{"n_layer": 8, "n_head": 6, "n_kv_head": 3, "d_mlp": 2048, "parallel_block": false, "init": "normal", "beta1": 0.95, "grad_clip": 0.5, "schedule": "wsd", "decay_shape": "linear", "final_lr_fraction": 0.1, "batch_tokens": 262144, "seq_len": 1024, "steps": 5120}
MLP neurons of a small language model. Each row is named by its layer, matrix (gate and up: input weights) and neuron, and shows model dimensions 96-159. Each number is 200 + 30 x the weight over its row's rms, rounded and kept within 0 to 999. A neuron's up and down rows have the sign that makes its largest values positive.
A block is one neuron, or neurons of one layer that tend to fire together. Before each block is what it responds to, as a language model described it from the Wikipedia text at the highest values.

Responds to: Second word piece right after a short word-initial piece such as an, Al, U, A, N: an-est-hesia, an-em-ia, Al-é, U-.-S, as well.
L3.gate202,197,234,208,189,209,139,232,220,145,252,212,222,158,155,183,192,197,146,187,224,186,238,183,187,204,188,240,217,232,185,176,183,208,193,186,167,212,213,204,193,218,215,188,168,192,200,151,229,154,207,145,260,195,203,205,174,167,203,237,135,187,199,188,195
L3.up202,217,218,218,172,215,207,190,280,153,214,206,208,194,224,174,171,185,172,207,224,231,189,195,225,223,217,243,211,220,180,201,207,273,172,144,246,266,230,275,235,210,191,154,188,189,181,200,147,208,179,181,227,181,180,229,236,180,231,181,207,252,207,144,199
L3.gate440,198,171,151,191,142,237,169,187,229,167,197,214,224,164,216,198,207,154,192,231,180,227,196,222,203,228,168,209,191,184,172,229,179,230,213,140,293,210,215,228,128,188,204,183,179,144,184,192,193,218,218,219,240,216,191,137,206,229,206,174,135,210,177,147
L3.up440,149,157,191,264,192,183,199,193,236,247,221,243,142,228,238,192,219,228,185,195,228,184,182,264,163,216,159,206,226,159,172,136,234,177,229,233,226,148,223,214,174,227,196,188,199,233,175,206,198,192,175,151,255,184,209,156,202,180,203,178,211,190,179,202
L3.gate1054,211,201,187,162,163,159,184,259,214,178,211,202,195,290,259,183,226,211,174,246,203,177,197,160,207,168,217,195,187,230,175,212,183,250,237,194,158,179,170,166,268,210,177,186,240,171,190,185,211,229,226,230,162,212,234,205,269,192,142,196,187,227,211,199
L3.up1054,185,193,234,181,223,194,226,199,199,220,207,199,238,252,222,235,274,248,206,245,200,190,176,223,196,200,207,263,212,169,176,179,214,171,223,225,208,211,173,191,222,234,194,214,223,242,176,231,188,175,194,228,214,204,154,184,192,197,131,182,201,190,158,254
L3.gate1183,212,153,159,236,230,245,259,202,184,190,213,199,182,192,194,195,193,153,164,237,176,147,224,253,179,199,203,190,195,154,230,145,188,155,212,146,243,220,232,219,187,150,238,190,215,236,200,236,234,241,250,224,226,224,171,232,211,226,217,203,163,227,238,223
L3.up1183,152,234,205,168,194,206,182,198,206,156,174,230,148,194,219,153,141,221,188,252,192,203,174,253,199,243,211,216,196,175,239,137,183,199,195,212,243,157,265,198,220,160,189,215,231,227,198,179,157,188,252,206,203,170,193,174,232,207,189,147,188,173,205,230
L3.gate1190,162,154,186,191,178,166,178,177,209,217,174,182,196,201,257,220,210,155,188,217,224,189,212,236,198,199,211,224,194,198,229,223,226,180,196,199,175,209,192,204,196,187,213,157,175,184,186,173,204,211,200,176,186,183,202,229,147,180,211,192,187,172,209,133
L3.up1190,177,188,223,161,156,153,176,237,200,218,194,137,257,200,181,153,232,200,193,235,169,243,199,209,230,123,221,189,206,153,168,190,235,197,213,194,180,182,178,183,255,201,240,218,167,171,173,219,187,168,191,187,207,201,182,221,183,216,186,202,177,210,222,218
L3.gate1334,202,216,201,190,250,235,172,187,154,195,119,206,194,212,205,239,195,218,188,188,174,190,177,202,227,212,208,213,191,272,187,232,212,188,221,185,247,149,253,194,222,197,242,227,243,189,210,221,179,192,207,215,200,189,197,214,175,235,208,207,166,224,154,221
L3.up1334,214,205,165,168,202,199,212,202,210,145,243,199,203,248,195,221,213,228,223,161,158,201,212,184,195,193,177,205,203,165,217,225,259,217,195,188,188,235,201,230,221,214,191,200,243,176,170,187,164,210,182,181,177,179,180,234,197,226,220,199,210,181,186,153
L3.gate1560,168,222,207,164,143,154,193,193,170,224,195,180,233,215,211,153,197,176,219,218,227,197,179,241,202,163,141,168,196,194,178,236,213,162,202,132,215,204,205,232,220,237,193,190,211,172,169,228,166,258,169,199,229,201,175,182,228,216,177,180,243,164,244,173
L3.up1560,163,245,192,140,189,178,246,180,194,188,167,199,220,172,190,224,239,192,160,211,221,150,179,220,164,188,177,194,192,209,151,193,263,141,226,219,269,224,211,217,186,223,171,231,194,223,211,193,148,236,218,201,208,166,169,180,157,241,196,235,234,204,232,228
L3.gate1834,176,170,226,227,222,220,182,204,194,241,171,163,207,172,171,167,208,191,219,206,204,237,172,210,167,213,159,179,236,179,198,120,165,226,224,160,203,164,203,202,266,215,182,161,210,199,184,182,202,177,154,174,208,222,217,235,169,190,201,187,238,211,164,171
L3.up1834,245,191,198,155,257,136,189,225,225,228,222,180,223,236,235,200,171,204,223,196,194,231,226,202,173,210,195,195,176,151,223,153,139,182,200,270,246,160,177,233,229,227,166,142,186,222,180,210,222,199,228,235,239,304,196,197,209,195,218,150,136,184,217,209

Responds to: The preposition "in", mostly right after release, publication or founding verbs or at sentence start before dates or places, as in "released in 1990", "In 2002".
L2.gate119,162,208,193,184,242,190,207,189,156,184,213,228,198,187,272,155,260,212,252,191,206,167,153,205,246,221,151,211,161,267,202,210,207,211,262,203,200,232,192,179,228,177,194,199,202,215,186,207,205,204,208,196,191,190,212,147,211,172,172,207,176,188,165,200
L2.up119,189,236,217,259,206,163,247,241,177,265,224,213,258,160,156,213,170,184,180,219,262,196,245,136,208,209,215,219,207,173,187,201,248,250,252,148,187,207,214,200,158,168,168,145,236,177,183,143,208,198,212,242,214,154,181,239,199,226,245,198,150,223,210,211
L2.gate215,231,169,215,167,148,298,209,156,245,212,203,217,172,185,176,204,263,219,175,235,184,238,149,197,190,154,182,198,257,218,250,237,171,193,208,139,167,168,221,233,197,186,202,175,153,174,224,190,168,208,183,253,174,159,176,149,214,174,166,186,198,199,223,187
L2.up215,213,221,198,204,177,223,246,269,173,260,249,148,155,240,187,210,230,248,149,171,191,187,199,259,132,204,192,155,214,152,176,221,177,207,221,212,174,146,239,200,213,193,209,253,205,200,205,234,200,232,195,199,155,225,197,255,237,235,188,175,205,203,191,170
L2.gate250,168,213,153,208,173,173,224,201,226,207,220,187,212,229,187,249,230,212,196,208,172,146,226,192,190,178,188,232,176,178,240,193,180,261,180,244,203,197,206,236,234,153,200,193,214,210,143,186,164,170,239,182,178,144,169,184,197,196,159,203,182,200,140,176
L2.up250,167,149,188,222,106,203,223,149,157,216,243,191,175,249,174,189,184,206,246,205,200,172,193,210,222,186,218,212,223,192,188,210,226,219,230,189,219,179,180,227,194,202,206,207,227,222,182,214,182,205,196,208,238,167,219,221,168,189,217,260,176,230,207,216
L2.gate686,222,213,235,280,237,218,203,205,210,209,156,195,187,184,217,249,201,216,198,210,175,231,187,188,211,165,213,244,175,183,246,233,190,245,190,196,214,169,248,157,264,182,162,177,152,255,229,208,220,180,250,187,205,180,179,200,182,184,178,201,219,209,241,212
L2.up686,234,217,150,207,107,160,186,179,238,206,205,192,164,208,199,143,237,214,197,193,249,206,223,203,208,188,164,199,206,163,243,163,204,271,190,167,187,153,159,265,197,139,189,197,164,189,217,236,164,179,213,197,194,173,178,199,191,264,142,220,212,223,198,140
L2.gate1307,181,237,196,172,167,201,169,225,159,212,200,149,192,212,150,214,205,138,192,232,215,206,199,199,257,196,190,163,212,162,152,137,149,255,212,153,174,225,186,224,201,125,198,201,201,231,194,192,261,208,237,179,161,204,199,197,145,242,185,194,184,225,203,167
L2.up1307,223,218,176,221,183,196,176,221,100,230,198,183,208,194,227,158,216,223,195,206,218,211,164,191,178,205,215,202,200,171,193,170,199,194,227,230,191,272,237,241,194,175,183,198,201,264,218,225,206,144,221,189,162,192,198,218,186,168,209,154,210,200,166,199
L2.gate1449,247,256,220,184,220,203,144,169,205,215,198,208,200,204,189,205,166,207,208,199,167,172,231,243,159,212,166,236,234,99,160,175,160,229,166,188,212,208,190,204,201,220,188,192,221,213,195,211,216,258,213,186,184,162,134,199,246,214,205,203,176,193,199,118
L2.up1449,216,208,225,241,236,217,156,190,166,196,204,240,212,228,194,216,214,222,203,225,212,159,159,216,185,204,183,235,211,177,222,253,218,219,203,184,197,163,120,213,193,237,218,196,238,160,221,152,204,214,179,186,180,176,212,219,195,223,151,194,198,230,222,233
L2.gate1605,213,207,189,235,133,239,210,220,286,193,187,195,193,221,189,138,179,194,202,221,213,214,193,205,191,206,186,251,243,175,188,183,150,238,228,173,210,219,163,169,202,187,197,174,202,213,220,199,172,228,230,176,225,126,159,181,230,194,208,222,169,238,220,211
L2.up1605,186,149,173,223,166,224,245,219,205,221,216,227,200,194,204,235,183,201,238,179,206,132,234,115,163,157,199,191,250,145,203,208,207,192,120,170,160,221,244,241,179,202,182,199,196,243,177,156,125,217,157,176,189,234,193,139,222,235,185,242,164,166,178,234
L2.gate1858,186,231,201,260,179,227,218,188,232,191,155,248,215,223,210,182,240,242,194,201,185,196,126,146,171,225,212,220,242,212,163,160,212,249,231,173,184,167,227,213,196,170,234,279,215,175,190,264,201,213,200,226,202,172,175,205,243,206,157,205,178,190,227,183
L2.up1858,193,210,164,208,191,226,204,170,233,261,209,185,227,207,241,129,196,246,138,204,203,221,245,220,164,217,190,198,221,200,146,209,217,172,208,152,198,191,205,164,189,196,176,234,184,185,225,204,186,224,202,195,196,163,228,202,202,190,216,245,135,192,183,249

Responds to: The preposition in/In opening time phrases (early in 1981, In 1966, earlier in the match), plus capitalized word-start pieces of proper names (Incheon, Inverness, Nugent).
L5.gate183,221,159,187,194,178,219,199,217,207,155,239,183,222,206,219,198,247,194,225,245,202,180,242,238,216,197,156,292,246,177,183,186,194,232,211,176,197,173,174,192,267,227,251,199,216,273,180,220,179,209,192,217,253,205,190,246,218,185,177,212,167,213,251,224
L5.up183,221,183,232,232,214,174,211,248,199,189,215,191,231,193,166,243,216,145,220,251,238,243,176,253,216,190,215,216,191,227,222,206,171,212,229,148,184,204,211,149,263,199,235,199,204,236,177,144,141,210,192,238,193,204,252,219,199,174,211,193,217,209,165,204

Responds to: The first digit (1 or 2) of a four-digit year after a date, "in", or a comma, as in 1997, 2005, or 1980s.
L5.gate481,232,211,238,207,216,183,184,181,223,202,213,170,159,206,179,237,198,161,203,159,150,203,157,200,228,187,207,209,238,218,212,165,190,227,173,146,199,174,198,216,206,193,225,181,211,213,180,227,127,189,191,212,188,199,256,228,226,163,231,237,167,193,224,208
L5.up481,244,219,177,219,183,224,183,197,238,224,157,222,164,142,200,216,205,219,216,206,171,229,186,213,203,189,230,254,198,235,205,178,242,218,213,171,232,215,158,192,201,181,256,189,182,239,209,218,184,208,194,182,190,170,239,183,251,236,190,180,195,204,202,185

Responds to: The token right after a lone capital letter or short fragment that begins a code, name or abbreviation, mostly hyphens as in K-9, B-side, X-ray, also periods (A. N.).
L3.gate90,187,190,219,182,184,223,174,164,171,211,211,171,164,199,183,206,204,167,203,188,172,178,212,235,202,209,221,180,227,162,162,186,173,226,198,231,190,193,217,225,202,223,209,162,229,202,202,245,205,262,257,205,207,139,187,243,173,200,174,230,142,189,198,190
L3.up90,158,183,181,173,180,202,166,195,184,194,212,181,170,186,247,211,184,230,188,245,163,191,241,198,230,205,229,142,183,191,159,163,199,215,171,211,179,216,213,232,241,246,182,247,230,215,179,247,149,155,181,211,184,193,168,237,141,200,202,227,243,212,195,170
L3.gate450,188,218,173,192,218,241,122,179,140,150,98,179,242,206,135,204,186,168,230,200,194,167,223,181,174,212,198,238,169,200,147,216,185,186,162,172,226,237,220,215,145,195,219,240,174,212,209,210,271,175,193,215,210,199,157,195,201,178,231,166,159,154,247,234
L3.up450,130,159,192,175,168,203,207,203,200,205,140,190,238,242,225,188,211,286,185,152,164,110,213,215,136,223,174,223,220,194,166,207,210,190,196,207,182,207,176,184,179,221,155,165,180,228,172,194,148,192,179,210,195,194,212,214,237,193,170,210,191,161,247,191
L3.gate1140,137,198,198,228,165,182,254,207,208,227,203,190,220,200,206,228,149,161,232,252,159,201,168,198,210,207,217,155,204,144,151,269,191,191,200,190,208,232,185,265,223,158,272,194,204,207,171,190,225,184,212,203,224,206,169,159,177,224,190,210,247,200,169,190
L3.up1140,195,223,226,216,191,166,193,186,222,218,191,210,146,233,192,228,221,291,181,234,222,194,196,134,180,216,141,184,228,173,229,234,182,128,215,170,146,172,223,233,239,296,163,165,190,243,189,217,190,210,162,227,218,216,277,209,211,202,237,235,206,242,259,225
L3.gate1250,146,193,184,155,145,175,248,230,210,186,190,208,188,195,193,211,243,205,202,196,194,168,242,186,131,215,205,227,133,243,198,166,281,201,232,210,219,192,220,252,173,208,191,162,187,183,159,260,162,227,178,233,174,250,216,184,226,217,204,166,222,170,198,167
L3.up1250,218,234,232,218,281,172,189,218,166,220,208,153,196,198,168,239,155,184,195,183,178,239,198,223,111,198,221,197,145,230,195,188,215,133,193,193,189,269,173,233,220,204,222,179,222,125,199,150,246,204,263,186,204,219,220,198,199,202,249,226,192,162,179,201
L3.gate1417,203,230,192,239,252,260,201,206,216,193,174,176,193,200,182,234,219,227,142,227,199,157,200,288,216,209,178,161,195,170,203,172,202,182,233,147,161,198,168,220,214,250,182,237,169,148,142,163,190,231,203,218,224,229,229,267,229,204,189,224,178,195,204,163
L3.up1417,235,196,202,253,234,186,168,249,140,236,165,192,172,191,168,182,182,161,183,208,182,196,217,191,168,205,186,185,195,242,214,221,180,245,248,194,268,159,229,194,219,221,230,164,214,167,189,236,203,191,193,138,154,187,224,184,188,237,218,201,214,196,232,242
L3.gate1497,222,170,193,207,194,195,206,220,191,176,214,215,161,174,194,217,184,229,253,180,244,254,181,201,186,232,194,152,244,170,210,194,219,177,194,276,168,224,217,172,172,194,203,224,186,187,212,200,197,181,227,259,192,200,181,143,264,232,143,190,188,118,183,193
L3.up1497,157,195,191,224,159,170,174,142,224,205,211,173,241,224,262,230,141,195,140,179,166,222,198,204,194,198,181,163,251,181,188,157,184,141,250,156,199,229,251,247,176,174,163,151,206,126,201,148,167,248,257,225,232,223,182,211,162,187,203,179,213,159,205,215
L3.gate1547,164,194,240,177,176,200,208,174,156,183,193,192,238,162,185,213,156,228,216,202,192,193,274,156,177,203,179,172,257,234,168,169,187,168,251,219,203,186,184,239,223,175,190,195,209,193,172,251,218,258,175,250,206,206,166,220,217,156,170,172,251,182,209,196
L3.up1547,184,180,219,200,211,199,153,232,208,175,189,174,184,199,151,229,193,176,180,162,174,194,172,194,251,185,208,214,232,166,226,191,214,172,206,153,173,223,203,218,186,199,199,223,263,136,177,213,214,182,190,167,124,185,183,187,185,160,200,209,264,176,200,178
L3.gate1973,202,184,170,231,188,207,231,204,201,153,194,273,206,226,238,199,165,210,197,175,182,204,177,221,202,151,209,163,189,176,173,117,227,179,206,200,150,229,195,199,154,201,205,202,184,137,182,234,172,237,212,247,265,215,199,180,228,200,198,183,216,227,205,224
L3.up1973,149,173,182,167,226,213,201,233,200,217,183,209,231,222,257,149,248,196,209,221,184,244,239,220,163,178,180,167,235,184,168,205,102,222,204,155,207,193,248,218,181,168,235,183,176,197,180,261,115,179,156,206,206,176,245,150,173,209,216,198,231,204,170,200

Responds to: Subword pieces inside longer words, often foreign names or titles in tables and lists, e.g. "uit" in Muito, "qu" in Sequel, "echn" in Polytechnic.
L5.gate515,186,141,149,214,224,204,171,181,153,213,178,166,160,218,194,171,175,182,193,199,212,176,236,230,175,211,230,194,250,171,233,193,204,174,167,214,207,155,233,168,204,217,199,225,171,192,187,228,174,241,178,146,203,228,187,141,194,250,195,250,186,199,191,208
L5.up515,174,184,201,199,214,181,248,221,152,203,222,203,173,203,216,217,249,187,217,167,186,164,256,226,172,169,191,167,198,193,206,195,223,139,202,172,189,174,154,145,226,236,217,181,197,166,181,207,230,142,211,207,207,230,210,169,170,240,167,260,179,194,239,147

Responds to: Fragments that continue a word or name begun by the previous token, such as "cy→t" (cytokine), "Cy→ber", and "Pro→Cycling".
L2.gate133,159,214,213,203,158,290,196,188,228,221,206,168,223,217,192,205,211,254,196,203,192,195,176,209,253,215,210,156,177,248,153,176,172,205,198,224,219,196,146,236,219,225,252,195,225,229,157,234,186,185,233,220,213,168,177,185,182,220,182,171,245,218,205,206
L2.up133,198,181,235,275,234,222,218,237,210,182,208,190,225,258,220,179,250,206,191,194,179,172,240,213,208,210,197,196,190,183,187,247,216,225,239,216,196,217,145,217,193,166,250,228,183,197,216,186,206,188,248,197,185,202,185,162,228,209,191,194,152,146,139,166
L2.gate344,210,221,227,203,240,223,163,208,166,214,209,236,228,201,161,205,173,218,200,200,207,162,127,173,276,141,182,190,198,184,150,205,214,187,175,177,186,261,205,217,249,201,268,191,252,175,247,156,225,201,168,230,211,270,228,197,201,197,174,208,167,189,196,211
L2.up344,192,200,239,196,175,170,206,197,163,229,201,198,192,274,200,207,157,158,198,239,207,169,209,249,217,210,227,193,206,174,199,192,189,170,198,173,223,196,189,173,236,202,223,191,198,197,218,197,196,210,160,183,190,202,220,215,146,165,181,210,158,209,211,215
L2.gate635,183,151,152,233,178,197,195,161,215,178,198,231,175,221,198,216,192,244,225,217,168,196,187,230,191,233,250,189,185,195,161,193,228,195,174,201,212,221,262,209,233,243,223,199,202,211,191,224,180,218,169,180,204,211,170,173,245,235,198,177,175,192,206,176
L2.up635,154,183,207,195,214,246,182,214,245,201,182,254,213,172,157,172,181,168,240,174,210,214,219,192,190,228,164,168,153,193,167,242,213,220,212,201,264,228,225,181,214,176,196,186,231,199,226,200,215,169,135,197,223,192,235,164,152,180,169,192,211,210,159,190
L2.gate1020,239,155,188,215,229,192,255,235,170,232,230,202,234,166,179,186,216,266,162,227,205,247,194,190,208,232,184,236,164,251,150,198,175,170,238,232,166,166,178,213,210,204,177,192,173,173,201,205,169,193,207,245,225,211,181,193,206,237,154,181,196,193,253,160
L2.up1020,208,203,232,206,182,163,166,181,159,200,213,173,284,234,221,183,186,213,167,205,197,230,190,225,184,154,116,236,183,210,207,166,182,142,165,167,170,185,191,223,165,219,225,242,140,193,216,183,221,223,227,203,216,165,212,191,187,203,241,204,187,155,170,229
L2.gate1094,150,179,227,206,180,187,242,178,177,159,225,189,172,235,176,193,149,253,211,249,163,206,200,225,125,188,267,215,272,143,158,199,160,159,213,219,176,172,227,169,216,265,249,234,252,264,199,226,182,183,173,252,225,190,256,140,218,201,190,242,230,208,215,178
L2.up1094,173,190,168,207,209,185,190,214,199,250,186,267,217,253,223,186,183,244,187,223,138,207,203,200,252,208,189,205,201,212,186,208,181,205,224,202,207,218,268,160,212,209,205,208,230,162,156,206,209,228,244,191,214,179,202,169,186,178,249,208,256,159,135,194
L2.gate1373,174,173,179,241,226,259,225,196,204,270,223,208,221,196,242,217,208,171,205,153,165,219,179,199,188,239,296,206,172,202,110,195,171,160,190,181,243,250,191,194,225,211,210,229,233,204,209,197,232,165,172,218,157,184,236,187,238,198,168,204,246,203,210,172
L2.up1373,188,186,200,190,199,202,220,182,166,187,120,224,207,190,206,224,216,180,209,266,208,212,188,147,176,190,228,202,170,200,175,120,219,181,213,258,264,182,195,209,224,171,241,196,156,246,191,164,149,205,209,196,173,197,247,219,239,246,219,170,185,212,158,200
L2.gate1856,217,205,152,172,242,262,156,233,215,237,162,168,228,215,282,198,172,212,221,205,116,184,229,211,193,193,220,253,203,236,246,167,201,239,187,223,174,269,198,204,212,218,220,205,205,246,203,181,206,189,96,217,218,199,157,149,151,167,160,153,188,190,169,189
L2.up1856,237,173,196,161,145,201,185,235,221,249,198,208,220,198,228,186,132,183,166,159,200,234,228,197,205,235,206,144,167,177,218,204,196,222,208,201,159,234,209,199,201,213,198,169,192,213,200,178,265,205,211,215,230,230,186,236,132,199,220,196,205,206,150,200
L2.gate1981,155,182,278,210,218,135,188,253,233,256,203,226,220,197,224,226,169,195,227,192,241,198,166,204,238,217,228,206,200,210,166,173,197,231,239,132,208,188,223,164,205,215,186,212,204,196,136,200,226,197,214,179,174,170,222,233,226,189,219,188,220,161,186,217
L2.up1981,194,225,147,232,253,211,196,261,215,207,187,168,224,206,205,203,201,183,218,236,183,202,230,247,198,160,186,229,153,181,166,260,202,196,227,153,196,189,214,218,211,271,188,179,196,181,187,254,217,189,217,205,221,185,234,185,224,174,254,218,213,205,161,187

Responds to: The hyphen or first digit after U in youth-team labels (U-20, U17) and after mid- in decades (mid-1980s), plus scattered hyphens in codes.
L2.gate845,201,176,181,162,190,174,253,226,252,175,174,176,157,206,217,207,188,245,202,198,209,173,238,143,236,152,208,174,210,207,217,170,244,200,204,215,274,198,240,221,255,183,155,194,169,207,160,220,206,235,223,176,264,201,177,234,251,236,172,228,172,167,164,237
L2.up845,179,192,159,191,241,191,228,195,185,193,198,138,163,225,204,224,235,237,231,223,174,169,175,186,202,239,207,137,198,186,172,196,223,202,241,161,210,188,228,185,188,205,192,217,209,183,201,160,198,221,232,212,227,211,153,156,179,181,205,195,215,186,226,248
L2.gate908,225,208,196,188,236,180,172,207,198,149,204,126,207,195,167,191,196,168,182,213,214,209,231,190,193,264,218,143,211,207,192,185,254,153,188,233,239,237,192,208,208,213,167,185,203,213,198,175,166,140,230,179,220,249,223,168,231,230,166,255,243,177,195,179
L2.up908,160,151,199,194,174,168,193,233,194,180,227,220,207,185,206,280,161,189,259,262,226,160,194,248,218,225,204,219,219,181,181,170,199,201,192,134,206,225,170,174,160,180,197,253,200,150,192,203,223,231,227,180,158,206,203,132,204,162,245,212,181,179,192,158
L2.gate1049,244,197,248,194,218,228,185,224,170,196,187,219,205,198,180,171,261,167,227,207,215,203,167,203,195,195,172,218,213,216,192,145,208,171,213,232,182,220,168,215,210,199,173,251,196,189,213,248,225,187,196,207,194,209,193,170,171,182,207,168,202,228,198,254
L2.up1049,200,220,231,241,151,178,206,239,156,237,170,183,190,244,169,276,238,223,173,216,213,216,161,184,225,161,204,169,179,190,206,217,227,229,254,187,202,208,146,209,148,200,165,244,189,275,225,175,203,209,134,190,191,209,185,215,206,224,234,190,219,170,215,224
L2.gate1197,172,170,197,233,171,211,184,205,259,169,169,217,144,206,220,194,210,186,192,217,195,191,209,214,159,170,180,174,225,208,210,220,223,203,214,237,177,199,192,142,166,232,204,129,143,230,164,276,247,244,220,200,218,248,231,250,222,206,180,180,196,207,206,221
L2.up1197,163,234,237,183,235,185,199,210,208,191,218,130,228,227,266,178,212,189,254,233,217,198,216,204,203,206,197,174,142,182,194,152,231,190,245,208,231,214,249,135,213,244,211,202,275,179,145,212,167,187,187,188,183,187,249,168,224,202,173,173,181,199,168,228
L2.gate1318,216,168,214,160,210,184,194,198,222,230,244,154,234,261,246,216,220,217,170,205,182,213,146,207,222,208,153,212,183,189,234,272,187,226,137,189,231,209,185,162,180,245,224,213,164,268,169,202,207,186,276,206,148,165,248,215,199,231,203,211,198,155,184,178
L2.up1318,191,235,254,190,186,203,200,208,206,195,175,180,174,208,193,210,223,204,236,193,187,215,146,197,151,209,210,192,212,225,177,208,221,173,204,188,170,243,193,198,291,220,206,233,213,228,139,227,216,164,143,269,176,200,219,205,242,187,184,215,159,165,160,266
L2.gate1408,218,190,175,214,192,198,208,221,248,175,189,242,222,213,199,222,140,208,260,209,204,196,165,223,244,252,244,137,217,192,205,148,199,152,206,207,187,143,199,206,208,227,300,203,203,209,178,215,240,207,185,178,184,228,220,217,148,144,193,180,242,231,267,236
L2.up1408,225,197,186,208,215,197,187,190,166,210,189,216,200,192,197,174,232,147,196,200,149,209,192,202,180,160,155,203,219,163,163,238,190,230,177,212,198,214,231,241,175,229,182,242,183,251,147,210,236,189,227,152,220,143,248,188,213,283,164,181,180,143,209,167
L2.gate1932,200,146,202,216,192,173,185,174,228,208,206,198,215,223,208,207,219,163,248,197,253,160,166,153,258,200,237,214,202,204,211,219,202,190,159,117,167,202,222,191,266,131,253,210,218,193,235,240,172,200,191,239,191,194,204,200,189,218,203,202,128,221,209,184
L2.up1932,169,189,206,211,206,204,174,217,211,176,246,221,212,215,175,222,145,193,234,157,162,168,173,194,144,208,217,195,174,219,121,187,230,239,240,218,207,196,211,217,189,180,188,263,175,176,164,215,204,171,195,141,210,216,165,184,202,170,193,230,220,166,242,222
L2.gate2000,210,209,225,192,219,206,179,213,175,212,207,182,215,212,153,261,272,203,176,141,229,155,198,181,272,173,229,200,182,217,162,179,237,202,235,162,246,200,235,212,193,265,189,200,208,226,183,181,180,121,175,193,188,191,226,224,274,176,280,234,152,147,213,211
L2.up2000,207,277,187,219,245,204,240,231,185,213,183,176,193,205,191,219,204,268,173,145,221,154,185,208,245,213,215,189,182,182,198,204,213,203,223,189,222,166,160,189,238,260,206,172,218,247,228,172,161,205,224,177,235,209,151,183,222,129,159,178,221,200,168,216